{
  "vocab_size": 32000,
  "init_std_qkv": 0.0548,
  "init_std_down": 0.0,
  "optimizer": "adam_variant",
  "final_lr_fraction": 0.0,
  "doc_mask": true
}
MLP neurons of a small language model. Each row is named by its layer, matrix (down: output weights) and neuron, and shows model dimensions 0-159. Each number is 128 + 24 x the weight over its row's rms, rounded and kept within 0 to 255. Numbers have three digits each.
After each neuron's rows, "fires before" lists the tokens most often just after its 100 highest values on Wikipedia text that the model never trained on. A number after a token or word is its count.

L10.down313:179130118126127097134152128165114120100141166155107170131141139129085123128129125104095118129150136161142123086164147114137154145143132085115115115142062132138123118103120165090135137117125080163122127072110071143099162174127109195121088147117154151123142130155122162116106152108115143137140114130143142083127117135128133141101130118124139160099132097121125145129123153145113116134113119158102118079175105150127129163106114104106127137152168181148145156132144139096104079129166098
fires before: "|" 39, "-" 20, "\n" 11

L10.down427:143129117145126106144095163145138172121138143149120151117128119119131146141149103125092115123071134136152100110132166114161140116155093115131172123138102072127125094165197152106146123125102152105101134186138117144117124144123081138092153155128117156161117121143134114082159163096101121114123104099139095170132162138126104135109154114101149168102143120127087131158106126137087107136118112139133135121104124113091115117135149171109177143102130130130154150124158133144150054106097146
fires before: "\n" 26, "," 16, "." 6, " with" 5, ":" 4

L4.down30:133130110125126122114086124107120144114138145106189105138148138099112092110108133135133131110118104130150080108128073115160139185097131164147113148108144140118157117131146119119114141144125102160127117097112161068157140161099121056149133147116105177131116093103123142138099137151172155120150153159186102124135151134156111127112151135135111120117154154107124125109135143193169139127124108100118105137058103126119149141096106092115150130180138117104111153140126142125127148113140154
fires before: "===" 14, " –" 12, "==" 10, "|" 10, " |" 8, ":" 5

L6.down380:134147133101111112130109146131128177138162139089123147094113111165103141111112128179128127157113138104127097071102108087137091080137113128103137095132110128133135138129163133180155108126134107160125118155138152151108111124123093169196139122119081128124150154138104085141137145114129099130109131130104138089138110136134123118173120119150134134157135128151138147126102133119134139144122124158109130148160111192115146082127158126074141113133113189122140201117109141093101173122116124
fires before: "\n" 54, " II" 4, "-" 4

L2.down247:124147168147132095143109146130110161126134128123106166113136120139119136139149115097092132134156141163127107138139098125111134137138130104123089145143131081133137166107141126150113089088150132108110142187128083085074111120094155158116123079099111129124097100152114140125150124086148099151141124091186096117120117144136131132133111141117179115176066186134179121152121141140112165147136160136149146143162136134095127117121141091112132135116141087099156125158119133147166139116091101
fires before: "ed" 22, "ing" 21, "ion" 10, "s" 8, "E" 5

L10.down518:165121109094138098163146126111135141132179074129125167121098141123119123096167126093128153121089156139112119143151140110141119069122117087128105129106081115165117119119152151134134150115134105095138158117124124118125136108158143114130126138162147087110116098161128141147134140192080138123124143105107115119183109145070101132125125155118191149131182127120104101121125155127108091093069136139136118107122131119136151145121125144150120148114130147156138195139090133119146104154151147
fires before: "\n" 27, "|" 21, "-" 19

L4.down112:116135126152140134125131137126129084134108148158103113114121100127100138155082105115096121114163134124132184140110157108108153104140139128116154139124103122119133101169116123112154141172157096124139155163144149128154076112103120123131141122128170110139137153113133114115124138117153141135108120126094107101152114112115119091159148144135147149078157081140152173134127116130083127136133138168120140136048141221104146110134110131072107145117105158129163163128122158146106085095146151
fires before: "\n" 53, "-" 36, " " 6

L2.down192:150113134121138105126127094145133147112120149132091112149167131129175141168162193089084165150172128137117114154127109116161134158105156117113143161081129117123118176109165143153111133104126132149105115127114099119125135138113139155106106074159153114106121094144131159132105106101141117124095111115161109121127145132123131160135128103103117113133097149169204113148159107117121159114149129141162121101150056135141127146129097120097116092115077150127133094139113115138159148124125080
fires before: "ing" 31, "ed" 14, "ion" 12, "ther" 8, "s" 7, "nt" 4

L6.down618:084089138146140139121095126122104141121151154085104160129155124094113130136161121125121167112171161109115134149114135118186103190139153100128176138101122137079140076087131112140137141114140114099116157129126113147127132128122144158106142154113103124098111108179118112170125133159140150152119143094146163135136129137145145123146133149165162119145129150144126141112089142130111105090137142137103149117118155062104106181132118100104107145094104119103094092107078105143122128146123176
fires before: "." 55, " |" 16

L7.down572:091168144156129130126125159131069124147112101112135134134122103158124108124129092093098121156163138100138113114125141121142080128162114097114130163104097122106124119130165134172152137160158160149109161102125123148160096121130130124122159130108068137123126097166103112094186098127147126119147112116153091135141138098156161146148144152089157088117154141130104121136134077150099124151145136124112130105160130110124105131115077084161171137116190135116172157125127129109139123159131085
fires before: " " 37, " |" 8, " One" 5, ":" 4, " on" 4

L4.down516:158182145140134148158103105134113146149140138173176093120131119164116108090121105169139126129138118117090122173135149090144132104158100084116102143111117108144082109142127199109161148145118143087114135116168117096144102140143093091131133160141163130123136160116112118122138121150114116119121118116165096100161088131133115119114163142156135129110166118108096099166099128131156114118152159145111141160178142093108121105171135128145147103106104095136111148101121134141112106082134085
fires before: "." 22, "," 20, " in" 6, " at" 4, "\n" 4

L2.down541:142088131129183176112120111125110120137100120100143076141128116154171115152079120134157169127143112117154114086130104126145117176131139159136133109143135112176139145127136140116138135110121146155142126134095120100170121142141157134136107142118107121126120135092129145115131159150143173126086137115132136087099143147125122112133155154084179145118121093109119105145140084126096132168121132127124107161057150038158125136145126091106140140099102093105155127116141130107155118111133165
fires before: "\n" 42, ":" 10, "N" 8, " a" 8, "E" 6

L4.down566:121083126120110151129111104099125171147154132086122117133122144133139107131170114135132165135076094098112111127133089132157113060093113193093095092160134120131142097140143139150149148123128141150100126162106109145160133101142095129171145145147110102136122119130114111138141117137129160112142125102121204148144133137148154135121142077133173137116119121144112105133131144106127142091126155120155149132202096167130138107156133092112144107104129159139132134149094136068155120105135117
fires before: "\n" 99

L6.down24:172096128136138118118064127122108089117114164108116156113061133096130184120140132159096106101163130151150143160105138117169162143119141151138128136125139125125131112089122134077085088094089145120148141134120135111145088119128124147124099127136159117135149134116135173132152115110144138113136103143133144136135124146146131146111151130153119142145164133089100114140119184105121062088168122108140146144188134069132131116107155095111113120148113121152117126124161109154169085127141122
fires before: "," 46, " to" 6, " is" 5, " he" 4, " the" 4

L2.down281:127119128078160133151150107118100120105110123142103113096106100126072134103124179107181156137133122124147109093114143136141123164092120115132126156160106104128138082144137116117104131116154097136104110115113156140138127110141122148160107129140186120165126139124099150179122164111140099138109121074141140185113135162121137073133140103136123148113120134122129131177155092135124162146146131179135118176068145178124145139084110150121123138151132130138110192109136127101104124114122120
fires before: "\n" 42, "." 21, "," 9, ";" 7

L6.down11:127114151124148085130125140100100149107145124134088168110122133156101107125119086128134121128124117133095164075120133108125116105147107162131136130124133119126176111150157123120140147109115170120146130114116127181165116113120146121101178143115116110129134128079125108112124147056113137152120125158132139171109133106146173144151150112155100134103137195086100119122145095113133158126112113128146128122117134055143133131089104137145124143122108177145161073155160107108119160162119179
fires before: "," 25, "\n" 23, " (" 5, " |" 4

L6.down488:130119122103137129108145151114166083118102104111114158140159138122110112142146118102127135115104137122157141141154161146134110142154071138128117144150125143155155127048129135092138092117114109126128107140150107148154137143113149112164126136142124131145111138097119128130129110135185157137131155104083127107126122128154086110135154121197091128134107153099098169128141126098124091116096150114152202090175122162136122076145150129107096069138132157106156138121107130131151169107106111
fires before: " the" 25, " by" 13, " with" 7, " to" 6

L2.down500:118124161094113110115120139148115134066108132123120141131149121146123123168110147135107154106211123118144113130133092086172125162129132123113073140106132138154120158149146142133102123116130124189107154153144091110155133155136146132093145065117130125086118157140120142110132122110145140142139139096147140116135135137123116147133144111082132136133075176126168142178162140116100142127121146112096110119094132062104133148137063116119138153126131097099157085130127144116158153143102131
fires before: "ed" 17, "N" 12, "E" 7, "W" 7, "ing" 6, ":" 5

L10.down39:153140142108150152114142130111175160105116130130124068134133138174131062159083116115099150147119152159115129160120128123113078122112140128111151161097123097082153075094121166171151127112138148100126113117166123097094159118115086165129112079089161101146104090166142133125095140139136136130125125104115125144164137170113157170123141136126127130119118158123139103163105110134120183136149130181124102093150106113110126119126149114138095132139115148131154127151120117124096145163114129
fires before: "\n" 57, "." 10

L7.down177:116149081088137113154130135119142148132168154135106135106130120091119105160115122140123110151154137141160187134080158127117136202140168130150102104118119101086146132142185159127123141135131130136138113117129149083149163137133165101127147102133143141114120120117124125108110139108146128123108139141132112124129104118113145120124108088087086143143095124159168101133163140137101118187130096141144129120063119144115123110151131130121134085164101159111159109166075097101167127098083133
fires before: "\n" 25, " " 7, " 7" 7, " 8" 6, " 0" 5

L10.down249:125154105140100132134089140176111108140138139160157156139144137131113107121138151137103160144148150089123145121118145116109132095143127137145194138192117140133117133094140121147122150130107144081119139099159155139128157130126116101067122093097116078118113094095154086130131154161137128161114129149147150103124107160118138108084130114131151130167119099146137091112120145143113158112112107094097091124151098186153148135122122141150091083087145172134094128153179159114108126128112111
fires before: "\n" 61, " as" 7, " |" 4

L10.down432:131105093117100109218094123120125150104128104112137131130119134118153118097149124167133123140111130107099133116120122141132131111104117148116117095124155134080117113163131101145126140124149140120104131146138132141169135119107128136175117156147106089122115118101094117133130131115153141146121126142138152129095119134124135108131150111141142140114142109160151092129098147121132142136118145129130138133156114250118166132160167110071120039140117141143118186142158127095121172138127127
fires before: "\n" 67, "-" 14

L9.down211:161136111133104105087110117121132157101100121142143128133131133124113101114132149154104126141125077139151102132129131131132132114104150105130143113116159137111091124093142120147144152100106111136129142112128148142140121133119137071139093189129149138099142140118094123135177118097171146132114129117125146120157121119137142126117151116124149130141151128165161052111115124099124122113113136131124136136051129190166141112175151117088140124116146120119119215146154173084105132109133200
fires before: "==" 29, "===" 17, "=" 11, "|" 10

L6.down453:170107100085141103124125174161105133101106127157095133103129132131129124127145111140146110126079136111124122170085137150103178125126138171139149099115161139115159101137088107121164089117126120153103110088180130106138128156121119118138127097104138120140143177117114121101166163142130131152120145125111148117153116124111129101149108138150121119119164088084116105194144141162170088142152115120113118087158133097144108105117155135152062161083140125126124169140139140165117128114156133
fires before: "." 23, "," 22, "\n" 12, " |" 5, "_{" 4, ";" 4

L10.down103:122143162102108120122144134115087144118092132156111110143174129179091121130146101135122117142104137175169158141119141131115079159162096143136139152115092108137133139127126141153161104114156181104123172118132094106139100097094121092124163127151164155113136128188168124077157157143122141118119111145126137123119141125103113132116144121141121150105129147120124103067107086172111123154138149097134150126115141092101140113150150076118168113135118113136118083124165127100104128114072145
fires before: "\n" 38, " of" 12, " by" 10, "S" 5

L6.down494:124118114129097122143080121125115166116122131113118129123107112136139107126154106162153144125101105114107122119129105132178117000104138137094125104147141115111134112171133109147141156114128117153106124146122134137142119123125113148157140148132097108118119124134115126129129116117148144140124127111127169139131124151135114120137133113130128130120148136142142115136137135132104164128139133121139137153220103207136138125152160090104157065117132149127127164144123127092136147106126146
fires before: "\n" 100

L4.down139:170092092127115141113141143096154135156135135086140142122136129139168136143123147158068132115147047141139174129103057134109136128130140120131144130135114132140097167117176149154131140137154113113141194127121116113139151120128105110102118103154113122135138117100164111100097134155115146120156150108079139106110127152120112183128153100116143107107088135143094129100126141085117077088144121140148140128119152155164154159139108126105127098117139102183125110134150154119126146160097132
fires before: "\n" 87

L7.down479:123131104126101124140104100125085143132133129135117111124108116147122141112150104121131151155130126098117140116142122117113155033161104128113138095097142127115107109119176108099122167117128134121127135116107142125165104139124137124164127148122118108129139134106109131126113148123157171115121113131130127135119119136147121121131133137132125145134163131162109116108113128107125149128136108156128117144206132212137132134157132136085136120122137176110110255143142147098100104167138134
fires before: "\n" 65

L10.down342:120109138146121113154101094128137087110127146132141153124162098151142119129136118147145114101135141115145163147073155108118157089126134160142096129104146127142115104163090169138164099149091111168123110122088142157167157105105130149162107118119130134138125103089112120106159109150130131130149115143138126128143093114114114148158171105153139105124125108117126133143073109126107158102100118163141158116067178205126130121142136146099118078136148117108120177116130136187128099128088150
fires before: " |" 33, "," 19, "\n" 10, " (" 6, ":" 4

L10.down238:131113105118110136133130142138117103090125098144115106139153120131102130121116123114158106101124172113161128150127125132119144087121135161129128156145136130126105178145093153092145114144148137144152107106147124147135116144099127108144097127140140086123135132137155169126112103143126102104127133132103080115159104124110146143129110138128147164095097108128122129121146142121102133122137150147135142037035127187110107127125123061111141133180155152153128203132150133135121115183156150
fires before: "-" 49, "\n" 29

L9.down339:103122104126119148168138157132093117133119161102149135086101062141105138131110147123134130173147130140151122140098123099122137126149134137086132115145121166150113096134119105145119154140129143103123113130099123125094114120133185126142134123109129158125138112138118134093089118164115129123152109144115111099137121122129137142173129155184103112092121104130176174137107113123109126138141166161115128087056146195097134134152146146061162109168172141103129177130100133131102130106099129
fires before: "-" 64, "\n" 14, " " 9

L10.down197:170151106149098122115117097140157146124147124078116113119111140155113113161132106124170125153116091133127126125146202111120133122112159138098133097130130155108153133147072117131122140116084105132075113124146132126113104130154155082110128131157126158088091138141141090097138085119158098130136100113136174146138099113112158120141145115143144105119134092100141167186126172117147149117142156188085134117159112129175139085119117101129090099146158116119141161149130133146143135151119107
fires before: " |" 53, " in" 4

L2.down197:075146160169102144107176171102086105127160154146077115131119137132158125197108136143103107116105124134125092107131097118149102157131151145130123134132137129151129133121138150151144113092141125151137106127102092094171162126107111162163127128132107117133124128169123165155123162124135140089100127107131154114134148118142077108112114151106176118167106092127133131155122094156076124110097141135123126143047158121143104132118159138113137122151132135109175090133109129122086141117120148
fires before: "\n" 57, "-" 10, "ung" 4

L9.down519:113141128089139141153168111143139156141121113134122113086115104129102083095163135104131130170156106166143120146133153105111095073138133136114100107119079145162107134154114145110155132131148143131116130173118147156122137148140172094110119119151121109082150109098156123125145136127126136117127092127152096141078128119105172093159164147095122150129140059134140165142140093152114130119127112139119059146167137139144117143109126164117162124136096085147157189149152127134107112136104151
fires before: "\n" 66, " |" 11, "." 4

L4.down628:181105156131139130128116157124117084115093120143096103149064127087099100128137166099093099110125187167125161137109127106120131176154152143101103162143121111150169114145133168142105111119139117136162107105116126155117127134103116131115098138154161150128154129143109134140114145162112157077174145114132089170118134120155142161139125107107109158113111150103121151129127103146148154074156088154094178115123086127087135161087119133127143149119118136135141118120128143145130141087113106
fires before: "\n" 96

L10.down545:125118112096169176141132119135144137143138177159144131119141099130110138117125087129134143091101145117125170131129113135165168057116106123136142102117118164139096108128183095121115156104156115097122095128167130108139178146173116125138116126149153132127134118132117166152103116185133127172141120146128102067156128132113126135092129123109127121140136156143104109102144105159136130084134075142131114120129128152124167178099084114138128145153134099130144088089092138101125094093137158
fires before: " |" 51, ")" 10, "/" 9

L7.down560:146144089142152152146131170119119108165116105123108186090093108106111109123073113117149141154109122136136144105109089104157136080151104123128124130141125105130138093092118152133083096145136151091082107145147144119095145142144161160139155178094159126111116123163108130140154130126101160114153142124124114124167137108092157103107176168112147159112152151129144107162143112143116125080115149095108109118141166108126140146148138145136148176123129130124116121165058129150122084115135150
fires before: "\n" 33, " |" 28, "," 6

L10.down343:105101163130093155106139165126119123162094083128109128121147112108138137144094091163103198091173123136098162124088165140103123136106136176123149110111135129140131095101118139146110070149082132111118134133127114154097160157150138149119129106111135143111135153133130155139129095145090133129145114073127131133120121153149126138123159131095143116112106091135184138162108163127129105160145119129110072116138155116130121132183142143101136175141129093114116082158177140139126151118108143
fires before: "'" 44, "\n" 8, ":" 7, " |" 6, " of" 6, ")" 5

L7.down42:130086116148105149084144135143140167129114133136154169151126117126131156167136109130122082132157148135145089144092119156151129126125122150154163119117145100080127078121160108105134129113107149100097109114163104097103147128108100153115123151121087090124105129133129146115186159101111147153110123165103120138138100150120168191139115150150165183146127112134112147116131137118114080153143114118113083109110098131091110130132137140175113133155106091110124088165149127100157151171102113
fires before: " |" 33, " 3" 6, "==" 5, ":" 5, " One" 4, " of" 4

L6.down574:145103112107106123131106102119128168126119140120126129142099121134131136122166133141125157142113109103108119119119103118156139018109136153104122091126144120106122117132136111131136143120133116148098130146123125141164119114117111135148132148124121122131128136125122137118137135125162155125146147121126131130140131141142112126127118115139143126121148109148137120123133169121135145126128125120132117160218109255122135119147141114093143058116131149125112234134119118082118133107141131
fires before: "\n" 100

L7.down85:126095126151100118100121138132090119126144134156138127148168117148136140126126198142130139099162089151147156095100107126102145113127156129112126115133134137090132116137157152131123102130087124171109148112129134116147138099144093125129176125148093144134117149128100137124130157154121148157074175146124151096125151152123071126119134113086190145070109137147134120140133140111116167127118132137113143057103137068119132175131083110141097116104182128126132119110144094136139104110165146
fires before: "\n" 54, "ting" 5

L7.down612:110139098124104123144106100127121146131130131124162122126118129121136166136135145173128114133141161125141098113121129114111169149112109160094141133159163136091118118109109101139138144098180126109122130101104135096159129145094139095157110130138088134127108134161101139127129113155127099155124123132119155133121133120155089153131137125126136115131131100163123104109143141096133139127101111144137127114118134246115121211141129069100154082113168133158104182124157080094109162144115116
fires before: "\n" 49, " as" 4, " of" 4

L10.down183:133126127201132067168122093118128098162136153088145130098148120108149110108142120151122080146124122099159113124138125093076145093138119136128078080128135124114137137122128117133146124131149113137149103120089097148109088114133185169140144170118137142087140126129143121114126117146139095144158099112133155132126159116134115114162126122181128128116112145130151149118149094146098100123107169128125150145094142176126171118138100150080160073140142114135119177140118152136161145122093139
fires before: "-" 54, "aged" 6, "\n" 6

L7.down101:136115103132117134128090124113133149127129123118132132141110139124154103112159121149126136137123122124113144133132105113135145000091132134109130108128147107115138109127132127151106143116125125130128120137114117118150129118108131134153114152137126124125112121125103131126142143131130149150150149130115138141141134135133137126130115097112134130113130126124136115121131130129130138127131143119142121144254113255139128122135149127101136041117121139122123195145141117115143122109152133
fires before: "\n" 96

L7.down93:160148159129114129155107142117119129133161114123117178086096181123121107080136128120154124128067157108095131152156115086141134150179095116128146130152136138170079142119107070123148125151120154075116116119131106124135173127178158131093140169127151147124158136154140100141095122125123119070141143117150119100124111094083153137115129148096151156124146118144121118129132147143110146130160112128121150094123142180150110095126141131120122084106124126123105096148106154099132133113184116
fires before: "\n" 59, " |" 6, " " 4

L9.down42:131154155161120105151103175148112119153088151131158082144136160124129164119077126078110120111153108132137148109162137131153149126152118093156167149109118119112163110159141114110111142139146136077137165112116128110120065153116102098098126111145128123140141134148140124092090111130100078128102146107096109173100099136133141111108120125132109122138181113138137137128135153151085166144093144094131101126102116176151128116123094167129124108130155132101114157110155132136114133132143208
fires before: " |" 28, "\"" 10, " –" 7, " as" 5, " =" 4

L2.down532:099126128143109106152145149110124114086114135127126142119158109125134140128110092145142142139160147100129160100126098098137109202125107083104093178162144105172111124143095148122135102102144136203090171168111139114117105133128184110135134102071127108110154120122117168130134120119127143142133115083119124114097108146129141167138169165118158099121098150128128146145119170133118169139131155111102127153108170064108128129137118099099151127101134111136132087128118114143141139134108156
fires before: "N" 22, " |" 20, "W" 17, "E" 15, "\n" 6, "S" 4

L10.down120:106138108137112117121150123146119135150100113110124127069132106147172147064150146108135168113155096105129113127122090114111121089149114130093143141127139094133162073086089136150092135142137142148117120170132148141120151124126073116119118126139141151158139161121105072118134154095141151139147122133102117124128145137160108121148149112113141101128120157139152137112128133112165121144151133107111128165092157208141123126150089197120100144133195123129102150132128156146142140149086106
fires before: ":" 44, " was" 5, " of" 5, " is" 4

L2.down109:126151142099150145173143139114097135138119125108085112106107119141112117090131103089130140159122096127146106102151124170094137135122132131126137106162117127132139149121158109122128108114116124135140115125168156142152102116157128115124124119137155126161100149113129124165118152107132136131113110133139132130091132125130132121088163080137142142156107105130122108129152115130122143163138139106161133170049130115102150154160125153092131128139102124143110255095111127097131120154122135
fires before: "\n" 46, " The" 10, " In" 5, " He" 4, " It" 4

L4.down390:105126101158139147135145130106101103125134125159122104103117128107126115131109073112114126102146125139115158147102133125122135128113142144109138138132102098149133116148131118116125146154142146142138130125145155133172108115134134123102121158149146097139119127147143124149136122132155130139118152099104168081166130123100139101156162141098153166084106094156123156139133121133106143159145148156140146148066125230143135111145130080054110108090074154135151150134095125155072078114136160
fires before: "\n" 95

L2.down30:124115138088158133147137112120108128102121130136089111097108104122073139114137180094175155140139130122142092102119139144145123173102128116129124147160095100115137070139126124118092129122157102139113117123109154157140121111136116150155115111130181119169133146124094141184123172115142093125107127066160137171111146163098132072132139110153121136112116137120128135184146088145123166153146150165139108174095143155118157147069106148115120147147126121144106162120142134113099118116119127
fires before: "\n" 47, "." 16, "," 8, ";" 7

L2.down550:111153151130079149141151128131118127141147117121115151142137162112096167113166120081146108094103130130107071136112127159128129131170113079121134110160166109115109144132121101148133112143131154123089166184151117121052110138128078110153124110099121162140131106122098130115135124138126153107153115129174126102127143108150127174135123157142090095130148108127104127102154119155114156126123149163117150117167116100081132104098191177133111145140124133087127136153138167129144138138093095
fires before: "ed" 34, "ing" 16, "s" 4

L10.down54:099161171133139147111101158139122133139133104145107174091119115143115131109133166112161126133144121149149134124158122096123106114126144146116072142126146152105178151109154107205100091126140119181098163100125126110135122144132132165126135143148123126134100149129096043145130124100128139120130100113036116095132133106155153162125088129134140112112139125102139121146171102150126175111115113147095132119151124128145120135136104125168137091103137103148132087139119166128102143115118136
fires before: "\n" 33, " in" 10, " on" 7, ":" 5, "," 5

L7.down86:165146106129146162126133134095116111138129129117128152084110109117086115115101135155134134144137113138116166125142133099160147115175099128132177132129145111161112108094125125139108120118099177099121099129119132145127126168146195115097152181124165126125150094167143102142119153101097167088140106148111081078199096110078166136107113168123156135099152135113110126155138100125102093111113109127128145077124147168129121153135136105149132134118146118134153142118123138126157091104152143
fires before: " |" 38, "\n" 34, " —" 6

L7.down267:159140109159075191135130137091118161119088120146141109103165124118138107096106144101112134169132144116135133117123106123153077165174157155173119136127118150164155121119152131124106160143127100097140119144134139123124136186148140082062116123138139094163116151152125152130126110091136135076129189114123173114136148094105160102130108117154095093102157111128138131146103109141159130124149157125134101151108164149159099072143134115099125119137113108123113106114100142127126123108133130
fires before: " 0" 47, " 1" 13, "\n" 7, " 2" 7, " 3" 4

L10.down621:106140120085156127157089121137119127135144116132159128155122118134164121164132075106100132106155069102125110118093096090149086141122138145149184133115143126106158154157161119072111134157137104122153127133148116102107136145112131156158075169114144089161127110163149173132130103119120128121088158123148089130153150131144117120133115110147117137107127084150156130089112149136129126145100100180111133121120118104127097138187086107122134119115143140145120106132190102122126113154164164
fires before: "'" 17, ";" 17, ":" 12, "\n" 11, "\"" 8, " as" 7

L7.down637:126116178127160106133134115135099129120164158100104170086121104122107136143125101161111169117125093122133119070138127105161137064114091116047123127156114150139151157122111152090112108122118151158112160120148096130166121133137086165139139120133157110118146075112114149172137102083142125149119146134157118115114117110119112158125162113138139172160121139162122117141124148097157136097162162144128137112157134131086137103110114120123132124109117180149141132140132102159108139111081159
fires before: "\n" 100

L9.down53:108130137102146164126130119111111096114090124146136132101105087129150126102148140111143113172117156144133134110120127133096127006122110094126073124136129142125135145132103141148123148151150140100125101120129115143128128093131146149130109150111124125115109131127112110142149131103126088126118100113162101157116118124120166105128101159119077154142184121116149146136143104116132160153140110143145122148165132107158131138145169191176139122115083141145183191103160126126137128131091112
fires before: "." 31, "," 25, " |" 6, " in" 4, " (" 4

L10.down542:128119102131116124124159120155143146129144150129116149115126122132149133105139117172164141091129159200154173112093116125156094112113126170117096144082125109108121104119109157194094104133134123158123146159106091150165135183109114131143121143136100109103113125146153087137120147136121160109138139101117096130090131101158121114103085123131129106118157113101165142135127106155117154134116172133131123164159157080127113093107169098138127145087085082141130112108165119131161137118103163
fires before: "\n" 58

L6.down53:080149167123159108164135107159134105112134109137115176151126082096125181176138106130132146110101105090136157196132138131139121110119117134169134099133110151078152114103141188152135139110168138143138138128124134108138124155139131135148163118120132108108117103124153141141118166079126116099102186152116112124107128131116124132102139087121114128167122175089122152118151127128118141153125073155066138117140114131099108148126107103149115091142115149080091159131132131127118131138093146
fires before: " |" 61, "." 7

L9.down504:157112111095142142170121132130138135115143129110107134105135139118172121148165144106137117108087119166157142093106102090133135080102150137143127100126093108125147145120178148117131103168112113130112122114133122126159168106140166103138102175124108115119098104113116112130110160144120142116128151108169143126111143062143156120138111123113180115161124136116098115121112160153158109134187119141101130132141115177132141117147156216112133139115116105156155181119108079144126074119135122
fires before: "\n" 27, "," 24, "." 18, " |" 5, " (" 4

L10.down169:144134160118125099255118081134146141122120123123124137138082125111129096132125124095115126154137103133107132127142156133128147113158110133129129116150106130131145087140130167130129123093114158134106109123088107140121112122112137134171130121128121129075173131143130097104094137125104124135146112113125135134177120132148129107128154125153099122104129117125127143134108123131109113139137148114133149149150123170135129114143112165118158009153140165099119162144138112165136102118121153
fires before: " |" 41, "\n" 19, " –" 6, " (" 4

L4.down340:161187137108150080139132122136129153134130107146180120088155104119106106168118123098101068139089123150127102174122127144076111122114167101173138160125105110109118147125141129092110131130138147136162140133167165115107124153131141116149117118132099166136162184121114147110177136104142131131126104082132111142123141083114106164093123113134106109136113133118116150114160105153144135140164147110148122100158103141161062120131158144109103162117124114147139103142135156089135109118126086
fires before: "\n" 63, " from" 5

L7.down526:145118127122126136160094106104148115126154124098136122136141111110126131105143114140117102128149103133126113136107140108149137001109138114129092108151141078127147138147138135102126126153137151132160174127152149123147157102131142142169128127137119138128130128142129128116123144129161160102126153135131143118119146084113137111154140095116149132108127164129118128123136143127110154119117152136123114121239124236145129112148114115118147085111112130110118161122092106122122091110136113
fires before: "\n" 80, " of" 5

L2.down292:132139125142085114119148146104098082116162163142112122138167090100134130189102113158126136130123127122140133103127097111147096196114114153091095140132181138161111151154153153126114086109181129165152146164109114104151133160117113109138112103083111105122141169165119139149103143130187141100131166109107143104113122098154112107125130120120185093136112120117146135153135139128078151099107155121121143133076156107128106150122122099079115128135109107141164102135140126145111131129129138
fires before: "N" 28, "W" 18, "E" 16, "S" 4

L10.down324:115134130143083123201093096112143158098127110105159117133106123135174126095137125178138109167124146108127115120103116130149110116110125148129127103126153129092124118151154110141132133114148141139119119123123115154144140110098124115185099149131090118150120130121105136110130135112148133120137135116124152111113128137127139116110129118133145117110135127147121081124108145106121147123101137127146145103135125223127162123165161087069122035106171159151126186167150132102098174140126147
fires before: "\n" 54, "-" 17

L7.down147:111194131208112134146126120159112147114095154108122118134149106169134112147154089125115102106139140128147159143126138123162157138150123106141107118082137107122118140126098157080165140161098144084146116105095131138127108077147085134104141130144107144112098128116172170086105119132085141112117128163152117120109131137126116153126122174161144089134101143195145131097074132113098120125103151142112090160138166122132131166117114120129136162130110095111150111133147107131144127136146111
fires before: " of" 38, " and" 8, "\n" 6, "," 5, " Bank" 4, "==" 4

L6.down314:131115125128125104112132080130127136151144103120143124153130129124140130122146116140131132159123111095133098111140125134130134107070129125085099105142123135097105113143144126141132158119149127144118132145144132122169123101127121124177117128130119098090121116121092136099144143110158124153127130116122168131122099133126138118135167094150146148142154128151128088094106164111115130131149126159132144125099148255145127128148118095094128070110142145131116228162127131094137138123141140
fires before: "\n" 98